From a checkpoint of a small transformer trained on Wikipedia.
Size: 8 layers, 3 heads of 32 (1 for keys and values), vocabulary 877, 2.51M parameters.
MLP neurons of a small language model. Each row is named by its layer, matrix (gate and up: input weights) and neuron, and shows model dimensions 32-159. Each number is 50 + 15 x the weight over its row's rms, rounded and kept within 0 to 99. A neuron's up and down rows have the sign that makes its largest values positive.
A block is one neuron, or neurons of one layer that tend to fire together. After each block is what it responds to, as a language model described it from the Wikipedia text at the highest values.

L3.gate176:41 25 59 00 55 58 45 48 45 60 74 50 50 65 56 24 58 49 62 53 64 39 31 42 88 53 48 52 44 25 42 38 54 52 59 74 24 70 61 11 40 54 56 54 23 47 56 59 76 33 48 41 56 69 46 49 49 27 50 66 68 41 30 50 56 38 39 48 61 71 58 58 44 44 60 75 59 34 49 23 56 49 34 63 71 43 32 67 27 36 39 73 60 34 54 39 36 59 74 30 59 38 39 74 69 40 32 59 26 59 41 45 25 70 59 35 35 75 54 67 48 52 71 45 30 35 46 57
L3.up176:36 58 71 47 57 51 68 55 61 58 26 72 52 65 50 65 55 68 23 36 47 35 61 69 69 69 35 44 34 47 64 38 60 64 60 34 49 39 86 25 74 34 48 74 45 72 72 21 64 57 85 34 36 31 64 45 73 42 62 48 36 13 40 47 39 47 72 28 60 53 40 72 42 44 43 63 38 37 33 50 29 21 49 54 62 58 51 39 46 65 49 96 58 51 50 59 65 18 63 60 53 33 54 52 56 41 56 50 47 74 59 44 33 80 25 54 46 39 77 48 60 63 38 58 39 41 21 25
L3.gate208:41 32 15 42 80 51 49 57 53 53 71 48 54 53 65 35 74 61 62 29 61 46 56 50 35 40 47 69 55 55 37 50 49 48 72 41 35 40 43 60 59 71 65 64 40 58 49 37 37 73 50 23 39 83 50 74 58 70 32 63 59 62 59 54 40 46 64 45 37 49 60 69 61 65 39 74 40 67 56 36 72 56 72 67 50 36 45 48 40 56 49 66 42 57 42 62 60 38 48 59 49 49 78 71 60 48 53 37 35 44 62 49 39 78 62 47 47 59 47 53 67 54 73 43 35 57 48 61
L3.up208:33 52 77 70 69 48 34 75 36 51 52 61 34 36 57 47 28 56 32 74 38 45 55 30 48 58 59 49 62 54 38 65 72 33 70 15 50 37 42 44 38 41 43 74 19 55 61 45 78 53 56 51 52 40 28 43 59 51 35 36 69 89 29 49 74 50 53 49 46 59 37 45 64 44 25 52 42 42 37 46 45 19 65 19 45 22 40 42 66 66 67 74 36 63 45 72 47 83 47 73 49 61 53 25 66 57 68 60 83 67 38 47 39 53 63 19 37 61 56 41 41 57 36 77 39 39 57 36
L3.gate214:17 42 65 32 61 60 69 37 40 32 66 52 32 60 76 43 31 56 63 59 31 49 95 61 81 51 40 24 58 40 39 76 69 43 59 44 39 46 54 55 41 39 31 56 29 73 62 31 64 56 50 44 61 48 55 65 56 34 39 56 34 39 56 42 55 44 40 29 72 37 52 43 44 56 61 64 55 35 38 46 65 53 62 60 46 14 71 49 55 56 48 55 57 33 54 65 42 38 74 44 49 62 61 63 51 35 67 71 57 33 61 71 47 56 55 52 41 45 41 61 63 79 39 62 53 79 55 53
L3.up214:69 56 50 36 74 45 27 67 46 56 41 68 67 55 73 38 42 64 43 49 53 40 40 45 55 54 59 30 26 40 77 34 69 40 37 49 37 52 63 30 51 47 50 68 37 66 45 51 66 70 52 19 31 47 66 50 44 39 40 53 69 67 32 68 34 29 32 38 57 79 40 52 37 60 63 66 31 51 61 67 61 47 57 50 45 53 19 59 58 38 68 40 56 42 27 90 52 32 23 28 39 50 52 63 80 60 46 53 51 76 51 41 38 34 50 43 55 57 59 37 53 39 30 38 49 66 66 45
L3.gate321:35 11 54 64 71 54 51 44 38 55 30 37 42 44 32 35 58 47 43 54 51 21 58 54 50 37 48 37 25 47 78 29 56 82 66 33 33 49 43 45 60 66 58 62 39 73 63 39 47 43 42 73 58 47 50 38 62 43 35 33 32 42 06 53 36 10 43 48 50 53 50 44 69 34 70 47 53 54 50 63 39 59 44 37 58 46 62 64 28 54 37 74 60 60 46 63 57 41 53 53 67 27 79 59 57 30 36 62 44 47 46 77 68 60 30 41 50 36 69 70 16 65 32 72 34 47 46 60
L3.up321:49 34 34 48 71 54 55 47 42 50 41 38 58 43 54 46 35 69 22 53 71 43 41 71 22 53 68 17 33 56 46 48 60 61 65 26 29 45 70 62 68 45 54 63 61 65 53 44 38 68 66 71 35 33 53 14 42 47 41 49 24 12 31 61 67 21 54 65 49 49 49 40 82 46 64 36 19 52 29 57 64 71 42 38 52 35 53 58 40 55 59 58 57 53 73 60 44 33 53 28 47 30 68 56 47 22 18 43 56 39 60 72 74 55 49 66 23 23 38 42 21 75 63 61 43 37 65 62
Mid-word name pieces. Word-internal fragments of multi-token words, mostly proper names: the hyphen in Arabic Al-names (Al-Riyadh, Al-Rayyan), Warh-ol, Alb-any, plus common words like belie-v-ed.

L2.gate21:44 39 37 68 63 52 71 66 56 76 00 41 50 61 74 65 82 43 50 39 60 49 36 51 48 62 51 72 48 56 58 42 51 22 70 66 73 57 64 61 99 39 34 63 51 82 56 24 49 52 50 61 35 41 30 43 69 50 42 45 66 46 70 66 54 36 47 46 54 70 51 76 54 45 52 41 43 50 64 35 46 30 40 62 42 55 41 52 55 65 60 58 54 43 46 88 36 48 39 64 60 79 66 52 24 31 47 70 53 45 39 45 72 48 38 29 51 20 62 53 62 48 76 42 54 53 45 43
L2.up21:54 14 46 60 61 32 57 67 55 33 37 61 35 46 73 57 43 55 38 61 54 44 65 67 38 69 30 91 39 40 67 42 51 48 49 45 58 26 63 66 69 70 18 55 41 53 45 38 49 70 31 58 41 41 44 38 69 38 40 54 53 62 61 35 52 42 31 34 38 56 29 45 80 68 53 63 24 24 44 58 41 28 75 39 51 39 49 34 40 67 58 38 42 39 22 74 33 51 46 12 55 17 75 63 66 44 41 59 39 63 38 60 56 58 47 43 93 15 68 45 84 35 72 41 61 45 50 28
L2.gate32:37 52 70 66 54 73 31 61 84 44 48 36 63 31 75 56 49 58 34 47 59 59 39 45 67 54 12 79 60 60 58 20 38 58 70 45 40 67 46 54 32 40 40 49 53 71 51 31 28 63 61 81 24 62 67 30 48 31 57 55 55 45 69 47 43 47 44 35 31 73 47 27 41 27 67 48 52 37 49 58 62 56 50 41 70 27 41 31 30 52 61 49 79 21 70 91 42 65 48 34 44 41 59 45 75 60 49 53 51 67 76 27 46 45 53 69 32 32 65 50 63 53 50 52 67 40 35 31
L2.up32:50 55 65 67 50 55 39 66 41 52 39 59 41 40 69 46 77 64 37 26 30 53 48 29 31 63 24 64 80 55 98 45 37 60 56 61 47 57 44 78 35 48 50 41 54 51 42 38 58 56 61 73 48 50 60 29 54 35 41 47 69 57 32 31 28 74 61 29 27 70 32 45 63 40 49 38 23 47 41 40 42 76 44 38 64 23 52 69 53 64 74 48 51 22 54 69 26 50 38 40 36 40 39 47 56 36 40 29 61 69 61 29 55 36 47 51 72 54 44 65 28 36 62 67 41 90 66 39
L2.gate183:46 44 54 72 45 44 34 64 55 37 43 62 35 31 62 56 46 43 57 68 64 71 52 63 61 36 65 59 65 22 67 59 65 63 69 47 43 50 72 52 47 52 53 20 49 53 39 40 57 58 76 84 38 49 37 54 54 37 27 42 37 60 49 42 66 47 26 54 29 63 29 57 80 49 60 50 45 61 56 56 34 66 82 44 58 57 46 41 47 51 43 56 36 37 48 80 54 47 36 50 64 42 67 28 60 64 51 73 58 73 51 57 56 46 48 44 80 43 65 57 49 77 16 45 34 72 88 08
L2.up183:47 58 71 74 77 47 75 37 65 55 39 51 43 36 40 63 49 44 60 70 52 42 49 52 61 52 54 71 50 29 59 48 46 62 78 54 41 51 65 62 69 73 53 40 41 31 42 47 37 32 62 41 52 26 42 50 83 49 27 60 47 55 51 54 94 52 23 43 44 54 51 67 38 41 49 47 33 59 66 54 51 33 72 63 38 50 52 24 77 53 62 35 26 28 61 54 62 60 50 35 63 46 50 83 40 50 65 50 72 19 42 63 41 61 44 47 42 53 65 38 62 91 37 65 80 61 49 33
L2.gate374:38 50 51 47 54 58 61 62 52 40 31 58 61 37 41 53 58 32 43 62 69 59 79 57 40 84 74 62 63 53 64 67 71 58 56 34 49 57 72 43 36 63 47 55 62 27 74 22 45 65 45 48 15 52 40 16 40 52 72 54 79 58 32 62 84 32 49 79 75 50 49 51 59 56 67 39 56 51 72 58 36 42 82 25 68 24 56 35 34 57 48 56 50 49 50 53 55 42 50 51 55 51 68 48 53 31 20 52 43 21 44 53 53 30 49 45 39 38 58 26 54 93 40 39 39 51 59 63
L2.up374:62 56 66 45 84 43 60 85 31 42 60 53 25 45 25 56 71 32 67 67 57 52 65 43 30 86 38 92 65 41 48 22 61 34 38 77 61 41 39 48 67 58 47 59 37 50 62 67 71 27 60 52 63 20 49 58 48 53 48 57 54 47 50 42 69 27 59 56 49 56 47 47 73 41 68 38 48 43 50 59 68 60 32 41 64 62 62 33 38 47 45 72 54 48 67 64 79 77 41 49 35 42 37 47 50 60 63 48 73 38 64 57 31 58 76 33 18 38 80 44 87 59 68 47 59 58 49 45
Album suffix, word fragments. Mostly "um" completing "album" in music articles (debut album, live albums); also mid-word pieces of oddly split common words (al|ong, e|ar|ly, e|at|en).

L5.gate290:74 52 61 33 56 15 53 44 28 46 56 45 12 26 53 33 34 61 51 39 39 34 57 60 63 17 49 59 42 46 42 39 42 79 29 39 53 16 35 22 46 46 50 58 46 55 61 55 83 64 40 47 33 19 44 29 46 56 56 57 15 46 70 55 64 27 27 59 38 28 53 62 59 39 46 68 66 79 48 47 43 68 51 56 49 65 46 58 64 70 55 74 52 35 55 68 53 44 68 52 34 58 55 64 41 22 67 44 51 41 57 56 57 35 75 41 40 46 50 72 25 55 44 53 29 66 31 74
L5.up290:87 20 55 58 49 29 45 51 56 53 45 56 67 54 42 32 48 51 56 34 53 48 62 21 52 49 27 19 68 41 45 46 26 54 54 54 54 32 59 51 38 39 32 75 56 80 16 54 54 53 40 47 56 21 71 10 20 52 42 50 42 41 52 44 48 56 52 58 67 30 52 55 49 42 55 77 52 45 27 42 65 53 29 55 35 70 47 28 41 54 75 56 40 62 48 60 47 57 73 16 54 56 53 71 44 36 53 35 44 48 26 34 35 47 51 14 47 51 63 52 25 44 26 27 26 36 40 63
Intra-word joining punctuation. Hyphens, en dashes, slashes or apostrophes joining two word parts, mostly compound French first names like Jean-Pierre, also Middle-earth, Women's, 3–1.

L3.gate74:54 51 52 46 68 65 64 50 41 29 56 65 61 50 34 27 33 30 31 31 40 37 56 63 45 72 59 61 68 60 38 26 36 61 82 08 36 39 34 41 46 44 35 44 18 40 47 27 23 41 58 60 56 39 49 44 40 31 33 27 33 48 43 52 59 36 40 57 42 74 41 67 23 41 69 59 38 48 19 61 45 59 35 41 31 64 55 27 86 50 56 66 50 53 45 54 40 45 40 61 55 68 92 40 62 27 67 54 47 47 78 47 85 55 60 48 41 41 58 42 65 67 52 48 64 36 44 47
L3.up74:45 26 53 43 54 35 53 53 58 64 54 57 56 25 63 21 42 37 65 50 47 48 91 75 72 44 59 52 57 53 19 52 64 32 59 32 52 61 55 66 36 42 48 51 44 44 45 41 31 71 67 41 31 37 34 69 18 39 62 56 45 28 25 43 58 62 25 29 41 28 45 27 29 42 40 60 44 08 35 59 48 48 58 48 82 32 25 53 52 41 46 67 57 37 24 52 54 39 39 42 49 40 54 25 47 37 37 39 37 39 44 56 68 36 37 62 44 35 38 72 67 35 39 34 49 32 65 87
L3.gate142:63 31 34 48 63 43 32 46 61 40 29 48 55 49 32 42 43 48 32 57 63 49 92 37 61 45 48 59 57 76 44 33 50 24 56 21 46 50 44 48 48 37 78 33 48 38 54 34 52 33 61 61 53 21 38 58 32 35 40 57 19 48 42 67 38 49 43 12 45 48 37 68 39 45 43 58 13 41 24 48 71 62 49 18 42 49 38 52 46 39 61 82 44 56 60 68 75 69 49 32 54 54 57 46 59 32 70 38 57 34 48 47 36 40 32 77 55 31 60 52 56 76 68 44 56 46 52 52
L3.up142:34 14 51 65 70 56 34 37 53 65 53 45 46 96 72 30 55 60 31 83 66 20 28 56 72 42 49 59 28 40 47 35 17 80 50 62 37 59 51 36 56 69 26 54 44 58 84 31 56 44 72 33 36 50 45 53 40 43 36 41 44 37 41 76 44 61 40 21 60 58 53 61 73 40 67 54 62 43 39 46 58 49 49 17 45 55 66 24 44 38 35 83 42 41 53 65 52 64 40 35 66 43 53 42 51 38 68 31 48 45 65 62 55 38 26 48 40 39 60 61 68 46 59 36 39 44 45 24
L3.gate154:64 75 33 60 14 36 18 58 74 42 48 46 57 40 35 55 46 45 51 41 61 58 54 61 75 42 46 53 50 24 44 50 27 83 45 31 36 56 38 56 48 50 59 79 32 43 51 51 35 67 58 50 58 65 51 37 27 45 54 38 58 81 62 38 45 37 49 35 49 25 48 57 51 45 62 83 67 37 48 57 60 64 60 23 30 47 47 31 43 45 43 59 57 37 66 69 47 59 62 40 25 52 39 39 40 35 46 52 29 39 47 55 70 42 41 43 34 56 60 35 56 50 26 81 46 49 36 74
L3.up154:52 34 39 47 45 52 72 50 42 36 63 37 66 56 35 42 89 35 46 47 68 80 40 33 76 51 58 42 43 49 37 37 67 46 59 52 69 78 29 65 25 66 64 46 39 37 67 58 83 50 62 36 59 80 20 40 35 41 84 22 61 41 36 52 18 80 41 60 24 33 72 32 49 47 44 32 78 61 41 55 44 64 52 32 58 64 46 43 50 31 43 51 39 36 58 72 39 53 58 41 30 67 49 28 64 67 48 65 42 48 18 42 67 29 55 28 43 54 37 59 55 72 31 62 28 51 55 60
L3.gate252:50 67 32 56 17 54 75 47 54 46 10 33 48 47 51 53 53 78 51 51 21 64 70 48 65 55 36 42 69 28 39 48 68 45 65 48 77 20 27 55 41 57 63 76 31 45 74 43 59 32 72 68 74 29 29 66 43 38 22 28 34 38 60 53 66 69 72 19 45 52 68 48 68 57 66 41 50 47 41 44 63 55 42 44 50 75 25 49 79 49 45 57 46 28 46 56 30 46 62 45 50 63 55 73 49 22 42 68 39 42 37 49 59 41 56 47 51 36 67 56 63 42 46 63 34 61 32 60
L3.up252:42 58 55 39 36 47 36 47 69 22 28 30 50 57 57 52 45 58 64 74 49 49 39 49 53 42 42 23 35 39 42 32 42 46 47 53 62 51 24 58 45 38 74 50 21 36 70 49 31 62 67 52 46 51 22 67 39 39 55 69 10 42 24 59 48 32 82 44 51 48 63 61 43 48 41 35 43 45 23 45 66 26 51 28 66 63 62 46 51 44 57 57 44 54 22 58 63 65 33 31 58 66 57 41 56 57 42 72 50 42 60 41 56 36 16 64 17 49 39 42 56 47 48 58 35 70 78 48
Mid-word pieces; date gaps. The "ain" piece inside again/against; also the space or digits following a month name in dates, like January 2011, May 23.

L2.gate53:17 51 56 51 56 60 31 52 25 45 12 43 52 56 58 58 57 11 36 46 39 35 48 44 55 57 65 58 30 55 50 36 45 50 77 64 48 63 20 67 52 91 64 89 48 54 62 62 48 69 62 63 61 58 39 43 29 56 15 72 74 25 48 53 38 70 42 36 48 33 64 49 55 40 42 22 55 55 75 66 69 45 69 30 42 44 59 38 25 45 47 82 50 43 36 52 41 45 37 44 40 45 86 53 21 50 34 58 71 48 53 52 46 49 66 44 61 32 75 44 40 63 36 45 81 81 53 50
L2.up53:31 55 43 24 47 62 49 56 38 61 23 52 62 39 49 40 47 49 42 37 45 23 62 73 66 38 57 63 00 46 63 46 65 51 58 35 64 57 67 55 65 60 39 90 32 49 57 55 58 11 65 46 49 42 32 72 43 29 45 63 42 68 38 56 55 30 61 56 37 18 59 40 57 47 53 43 71 33 55 83 67 52 43 52 35 43 43 36 31 35 67 73 56 19 46 50 26 49 67 38 24 51 36 65 24 35 23 46 42 47 53 61 40 51 39 53 59 36 47 71 45 23 40 53 73 58 71 44
L2.gate165:50 41 44 32 77 59 46 34 45 37 45 50 54 50 72 34 29 64 59 70 60 79 95 50 75 46 50 51 37 73 54 38 73 39 37 53 35 47 59 54 58 62 50 56 43 55 68 46 60 73 39 38 53 56 23 56 45 75 56 54 59 54 30 37 64 64 44 66 47 56 53 53 78 39 57 45 47 58 51 50 26 39 42 60 48 35 29 44 67 47 44 62 60 62 56 64 30 37 51 47 34 70 57 49 47 57 62 29 34 51 22 45 28 56 70 48 74 62 57 42 44 29 44 66 67 59 62 59
L2.up165:59 47 69 43 47 23 50 50 41 94 41 48 49 53 70 46 49 71 54 52 40 89 36 52 78 33 62 48 30 71 51 51 54 11 67 47 58 66 47 39 49 41 59 48 57 59 49 51 65 61 56 76 48 67 57 53 36 70 60 39 57 53 54 66 36 38 46 44 57 44 73 55 57 37 34 73 36 47 45 78 62 15 38 46 43 48 39 56 37 44 54 64 79 38 38 51 66 63 64 27 67 46 56 39 53 58 50 48 27 38 63 51 44 48 86 51 45 39 31 48 59 44 65 63 57 52 47 46
L2.gate304:46 65 49 52 43 35 43 67 45 70 44 54 71 58 59 68 54 44 69 54 56 70 77 56 69 65 26 22 49 51 90 73 45 33 33 59 14 56 59 27 50 32 56 71 56 85 54 65 68 49 42 67 46 48 46 44 35 60 60 48 64 65 34 55 61 67 50 44 62 40 50 42 46 72 46 55 40 50 60 75 28 45 47 34 60 47 71 65 97 50 65 48 46 43 56 61 46 71 60 44 29 37 55 66 28 57 59 38 67 34 30 50 25 57 52 41 62 66 67 26 59 42 77 45 48 65 34 63
L2.up304:53 64 69 51 58 56 39 59 62 48 53 50 52 36 68 55 49 41 42 31 61 40 61 51 49 45 10 56 58 52 62 50 83 58 49 39 62 42 44 49 51 40 40 37 22 52 76 66 60 39 37 54 49 57 41 44 71 58 13 46 38 68 26 54 46 46 63 60 46 51 50 59 44 54 26 77 38 71 52 54 58 48 34 50 69 59 58 44 49 75 44 71 32 38 43 60 56 54 57 33 76 77 41 28 66 68 99 35 43 67 44 36 47 36 41 19 47 69 45 55 38 50 71 29 58 57 84 63
L2.gate312:46 49 47 40 55 69 45 36 47 68 24 48 51 49 59 40 53 37 54 33 49 29 53 52 32 47 48 33 42 43 59 57 43 82 28 28 49 17 52 51 29 44 71 51 47 70 60 65 48 27 49 73 18 56 25 37 64 79 38 69 70 42 42 68 68 32 36 74 54 74 75 80 78 76 66 41 56 48 48 68 60 58 70 49 75 56 38 64 51 31 43 61 69 46 53 78 70 30 64 29 52 32 43 52 47 52 22 14 72 98 66 81 50 48 52 54 66 10 54 44 48 60 30 33 45 40 58 58
L2.up312:48 43 50 57 49 62 37 57 65 43 48 42 69 50 57 75 48 22 47 39 86 56 46 69 53 25 55 32 21 56 42 35 49 40 47 65 41 51 39 51 48 74 63 60 28 39 59 62 80 72 45 50 50 30 47 53 88 51 32 57 59 38 31 67 39 43 47 46 00 38 50 51 58 46 60 45 39 65 74 43 60 43 42 46 57 65 67 42 51 56 54 72 24 37 46 53 37 71 29 45 51 35 46 65 69 66 60 46 68 55 61 54 46 53 68 37 70 70 32 48 60 62 58 64 50 55 42 82
Mid-word completion fragments. Short subword pieces that continue a word split after its first few letters, often in names and table rows, such as E-ric, Ly-ric, Clou-d, econ-om.